config = dict(
    n_layer=9,
    d_model=320,
    n_head=5,
    n_kv_head=5,
    head_dim=64,
    d_mlp=1280,
    vocab_size=8192,
    activation='tanh_gelu',
    norm='layernorm',
    norm_place='pre',
    norm_eps=1e-06,
    positions='rope',
    rope_base=10000.0,
    rope_fraction=0.5,
    qk_norm=True,
    attn_scale=0.125,
    bias='none',
    tie_embeddings=False,
    parallel_block=True,
    init='normal',
    init_std_qkv=0.0177,
    init_std_o=0.00417,
    init_std_up=0.0177,
    init_std_down=0.00209,
    init_mimetic=0.5,
    optimizer='muon_variant',
    lr=0.0156,
    lr_mult_o=4.0,
    lr_mult_down=1.5,
    beta1=0.95,
    lr_head=0.00508,
    warmup_steps=146,
    schedule='cos',
    final_lr_fraction=0.1,
    batch_tokens=131072,
    seq_len=512,
    doc_mask=True,
    train_tokens=502600000,
    steps=3835,
    dataset='wikipedia_en',
)
MLP neurons of a small language model. Each row is named by its layer, matrix (up: input weights) and neuron, and shows model dimensions 48-143. Each number is 500 + 50 x the weight over its row's rms, rounded and kept within 0 to 999. Numbers have three digits each.
After each neuron's rows, "fires in" lists the words (lower case) most often at its 100 highest values on Wikipedia text that the model never trained on; "fires on" lists the tokens most often at its 100 highest values on Wikipedia text that the model never trained on. A number after a token or word is its count.

L2.up756:411576425586568494473461512620557508474540470496483464592420430567440460454517495600431507569511507474496474544496439570466453532443604499516520515565517522494416456518422506440419493475484483503547452547457535498567541544512478450436392502518409505509456583501497552491556451409453487594
fires in: "of" 14, "population" 14, "part" 11, "town" 11, "municipality" 6, "admiral" 6
fires on: " of" 14, " part" 14, " population" 13, " town" 11, " cast" 9, " co" 8

L6.up210:443470522527466469578563582476539563540433487435477491546546473456458486450456507515561456524533493568476580551410515509452515472535420538456502421433467541532600505583540550437552554475564453445441474479458427407524445561548506530440401390493532444478450491461433458475478483505467451499
fires in: "an" 77
fires on: " an" 89, " dec" 6

L2.up611:552593495402560397492538456518426547605515482604511535542496637486550488435441485481474538485579454555526582532519532534563411482539486521498600496504584498570519442458558481559535396532538532492466557442499532483471480511472486439447460485454472566487464586499474506522556531410546426436
fires in: "that" 56, "which" 24, "who" 5
fires on: " that" 56, " which" 23

L2.up371:490471552509513498486460499536524530498545496444574556522448490492568487546477540495494540522534427384534429544489447481523493501482546546526497520512573472494455551507597508451574557471526509527475447467585393507445593532494513563457509466583387480439547581529442481614429488449400463503
fires in: "to" 28, "can" 16, "could" 14, "t" 5, "should" 5, "might" 4
fires on: " to" 28, " can" 17, " could" 15, "d" 6, "t" 5, " should" 5

L2.up902:505454554638432490551464492501560555569466516583423552458516503501497546496481516393502519468453518416417546566497500500481416559538518510479534424552514436540474519491492535467554447523519551630390506476504540498516528478508509485440545495451468528478437461516478512457626579628519510522
fires in: "to" 32, "may" 16, "could" 10, "tunnel" 4, "israel" 4, "nantucket" 4
fires on: " to" 32, " may" 16, " could" 11, "unn" 6, "rie" 5

L2.up753:446461470588484495544490499533553468465458498562541437539544460506429527453525519593572443544513540510582494522436493517528551463561510476549461406558484540449507487552462650425543591470576526462429489434472491511468507582542501634417475569543491562593539623529493456493444510409476478547
fires in: "of" 29, "or" 16, "website" 10, "daughter" 8, "www" 6
fires on: " of" 29, " or" 16, " Website" 10, " daughter" 9, "f" 6, " www" 6

L2.up17:528474453511504476521452492520529581450442457535585449465535425403452483505517438481530540516430510497502484556532498519494475473520523507445527430456497515379473456539452521495481469534516500513434596487507539457696511490574507543463477517442480510549519497585583533399368432512472579491
fires in: "of" 70, "mi" 5
fires on: " of" 70, " mi" 8, "r" 5, "d" 4, " km" 4

L2.up400:544469392571491518594435444489556415487487418546465478464504531519381474462486535522515351499540432421571520450486443564487524465622560424481512624588482412458539477408432510444498450512521410458473505495458484449511439486478371532553483569489491506477495547508480515627494493453432580499
fires in: "of" 45, "territory" 6, "territories" 4
fires on: " of" 45, " explo" 8, "ory" 7, "are" 4, "ories" 4

L2.up915:436488461551522491430571393443567445506517486466493498512491521527575486502428463413443505425424559581531476493488542599586546548570483511546495463480469476476496597530579457552500569506513523442480494494520536422388501532541484502420460473503497547513509463531546475494433511486494465518
fires in: "of" 20, "apps" 16, "win" 8, "silver" 6, "platinum" 6, "literature" 5
fires on: " of" 20, " Apps" 16, " Win" 8, "r" 7, " Silver" 6, " Platinum" 6

L2.up884:433359489600473622545514516436493542472446505563437538515453523514485415579504427544434531378457558521485529617544472535516505477446554487551585547452469525459483514434426515538593382547493480572559488538508529505442511490486570463468577520522538527512527537462469514535486497505557530591
fires in: "as" 35, "part" 21, "one" 6, "were" 4
fires on: " as" 36, " part" 28, " one" 6, "ly" 5, " were" 4

L2.up1192:593466538480484515533529460622488537458497447492536499605523424525414465468423496486440544581525466455488483521443535534516522465569401546522535473566505489458552454496514484517561521476611534444460486499488415491536517434439358522496595470524470504504473604432559522443528502536461468487
fires in: "that" 25, "which" 20, "although" 12, "though" 9, "how" 8, "but" 5
fires on: " that" 25, " which" 20, " although" 12, " though" 8, " how" 8, "y" 8

L2.up650:464460493570443517511449488493558464427509521561470610461604511564558513472530534502523487526442465573493527614539569484459471489525535475566506499493454511496474547545529589470532505543556520514533562448461574442510481542485582475600454546429510403341462587436474553447443539528461395540
fires in: "to" 37, "could" 8, "not" 6, "tunnel" 4
fires on: " to" 37, "l" 12, " could" 10, "unn" 6, " not" 6, "et" 5

L2.up312:430538536547605411546480486405479543485510518579497460511470486491501539494544509460444522537566561496488525532568492613527470408556497346502420539542516443484500442521504537494482588574534448554453515495458603495527422584514385571529471523495577500493444501511508546505487458455488486472
fires in: "figulus" 20, "as" 19, "of" 15, "to" 11
fires on: "ig" 24, " as" 19, " of" 15, " to" 11, "t" 4

L2.up1159:498415534505484526524487458573514479522574466479447537559375535582407501516507462382471455486537524432504517562555509506484566470539455498461561459533556476524601460575475477562546592515520462414556542478448482441542509536500549504537465472486546481532428515569467454525521446451555540398
fires in: "of" 40, "new" 28
fires on: " of" 40, " New" 35, " cons" 13

L2.up1199:377571500516582463399619558508469525505456559482390482467532411606503540468459605536458495487497479549543484485540493521512512482416508503530620509586514458486484558492557387512441439591512455582518416461456491485543509580491466586411420512440536469454405591523486577459472457449507427504
fires in: "to" 29, "for" 12, "as" 12, "controversy" 5
fires on: " to" 29, " for" 12, " as" 12, "ed" 7, "d" 6, "rs" 5

L6.up850:466465581484557566374534538471481537558433542460525487479529502519526494481526540540487527524563538466439518497440526488405540428516382484440441501544451505515497459437521552444483390499549593501561559575502489556449452500522554478418529487522515440503581495459506398563517517541402567495
fires in: "of" 37, "out" 6, "least" 4, "because" 4
fires on: " of" 33, " out" 6, " Of" 5, "ing" 5, " least" 4, "use" 4

L2.up108:586582457539473495490466601542485450569492479475467509517503559483491464449495486503484490499494584491525432483534447570593481529492476583516565433563415457518565512502509439522472563493444477508583453519514466473517358501509562406567423468480442471487520356453511451466456455522552599520
fires in: "of" 71
fires on: " of" 71, "eg" 6, "mb" 4

L2.up1079:440415473573461462514453513484562504463464515471507499569475497486441384432488443442572496473524517643543424505476497484525440492525515513483458499580589577504498431438482542487547535487520578512529429451416492579524440563514487497548439582461445524429575584531510536477484442444611510429
fires in: "west" 17, "east" 10, "south" 7, "19th" 7, "to" 7, "easton" 4
fires on: " West" 14, " East" 12, " Trans" 10, "West" 8, " 19th" 7, " to" 7

L2.up592:491534440527530464543356460496576482427435528478467547398562537545490470461523519601512558478478540518578551417488508584488433545521485467571500483524503539535459483504543423512464628480535521539367465511537458441656477440477500517463506506475502499362513476466497576493427467559479480471
fires in: "of" 77, "to" 12
fires on: " of" 77, " to" 12

L2.up755:513402519516559557474450520492371524466518515459368486510485518579486471519410461528480484464554502518480577590527505485512550488442366533605432483370555517506537522487489493516614532476495522543544449447603475466496414449503540499443588527574552401554421500445415504467445468499544484551
fires in: "of" 34, "s" 18, "as" 8, "known" 6, "define" 4
fires on: " of" 34, "s" 20, " as" 9, " known" 6, "e" 4

L2.up1073:476483459474495428474480496480418572469442591554580528516515470537436450594578563469497585516445516579496494528452501459497446496485493555472421512520464529486441516451502543541567404507491606481520459609525466516442492423554381523504549437527506424438506502515585478409494494528465501529
fires in: "after" 43, "since" 11, "when" 11, "because" 5
fires on: " after" 45, " since" 11, " when" 11, " because" 5

L2.up1058:515404468535468502512441458521485476442480579458537471568556541548501583539527549498568595437485592548547616470483484573479500467466521577452531521429525555588442559452539544515546621455564509548487448414548559443493504467419507453529467436442503508501533478489491601524535552531538439460
fires in: "that" 40, "this" 33, "next" 7, "www" 6
fires on: " that" 36, " this" 33, " www" 6, " That" 6, " next" 6

L2.up944:438539518503518485413489546485453560616520531505462542488468508528483548467418460414493543528491506502531591588442531440432448463495434545504551488561453513532466526538513506491460534486518439512439537341498521504446491442518555609498525566480527456554482488496497501503518503535474477532
fires in: "york" 25, "massachusetts" 9, "tampa" 6, "state" 4, "island" 4, "carolina" 4
fires on: " York" 25, " Massachusetts" 9, "pa" 6, " State" 4, " Island" 4, " Carolina" 4

L2.up435:588436570478567426588439466496550455505587439444508486521460468513552505505523485514501445544589539518449442512411433509582468604518514558487508493488417581469601505522517481460522578466614478404513491482557449490524489456530545466496540457559487529405528488484483504430544419511525447416
fires in: "to" 26, "not" 11, "t" 9, "strategic" 5
fires on: " to" 25, "t" 13, " not" 11, "y" 7, "id" 6

L2.up1054:456507528480513506506499464568430427493536451534583555536496601565460417492498472526500434482592537535524464435464460536492478568501549468492560446488506551475491434551554576505514538508520502546422520429508509542497496572537452498551531516473571525414414615504492536625484482546522512451
fires in: "to" 50
fires on: " to" 50, "ly" 11, "ig" 4, "y" 4, "jo" 4

L2.up959:461409519514529448571510405538524495606499475509459507452448497508453472475523455409583511497546377542588502457502495528551522500406562534411581429489501467500539513446440413510586447543526465518548540530457479503539473395580471421455549551475429429577541448458549445575564504570497485588
fires in: "renamed" 16, "as" 12, "named" 11, "called" 7, "name" 7, "rated" 4
fires on: " renamed" 16, " as" 12, " named" 11, " called" 7, " name" 7, "d" 4

L2.up919:457547412467495490418527489481476508416460500476513454484466516582448497541467506531450488467558568525398465531556544532476436596553494463542543547548448489430389495585546543436469542493506422511467460456540648496491487456519361547467426539530437539582501465469433542493428503624489583558
fires in: "of" 50
fires on: " of" 50, "d" 8, "r" 5, "ary" 4, " Rank" 4

L2.up33:546520421536465484546548424463486587525407408505537445520563520483489450480510476545483514496479490548525484505520487489532574489447543485572574463511527465552455531488521540406528471561511491533500566540551632513492475551475500508405543598433453519473526495453523537473416506523489530515
fires in: "as" 39, "in" 13
fires on: " as" 39, " in" 13, "d" 5, "le" 5

L2.up253:519518489408469495412538434505470450546484483628546504533476507506437466444523493461503480500550599439476520576654486540535500485532576542515446499465568523483530508534572548475459449519464463513467457480523501494468404479515440447502473597561520509528546535570487414453579462464447557529
fires in: "of" 24, "that" 23, "october" 8, "may" 4
fires on: " of" 24, " that" 23, "r" 11, "ed" 7, "ary" 6, " May" 4

L2.up1144:506429414517522612478520525497486569510533557543527464487532498566452585475553433410533470504503479514546468584475491437457520456514443463554423534484416395432543418538458527552537515468486442474533497461576579501555388532537484499468459556481614516617388516431437437463514445487516518533
fires in: "of" 42, "several" 16, "many" 14, "few" 7, "three" 4
fires on: " of" 42, " several" 15, " many" 11, " few" 7, "een" 4

L2.up998:482522455490505486514401474533514494486549440518489437522383526476563536547540550427453538520611591469535505580497475475480415517500551544360508502518564453591519543638564518501564459516458491487412471548469473489492475453558551483509543469498585443511479469523505500510470475489483486435
fires in: "in" 20, "at" 11, "that" 10, "insignia" 9, "on" 4
fires on: " in" 20, " at" 11, " that" 10, "ign" 9, " test" 7

L2.up115:547460490589514503540576508572477527562479565504525586388537476447570413547518463535487526482413399482559510412483522496507559565493456507527508447580445495530488424536552505518513502563497467481417443527491609466506495573520510450444631441513492398384504523484448531419464484522511521636
fires in: "to" 47, "vulnerabilities" 6, "constitution" 5, "on" 4
fires on: " to" 47, "ner" 6, "d" 5, "on" 5

L6.up434:450412587557476457594499494473511440538520508518512438449500472543551451530516511436540498365531530494478558566487551473473466610428587530471505407459436555574512549461496544561548517538472412417490494555393510578453422482428534676433403564551484441479492561543423619442426532413529581520
fires in: "an" 78
fires on: " an" 86, " aut" 5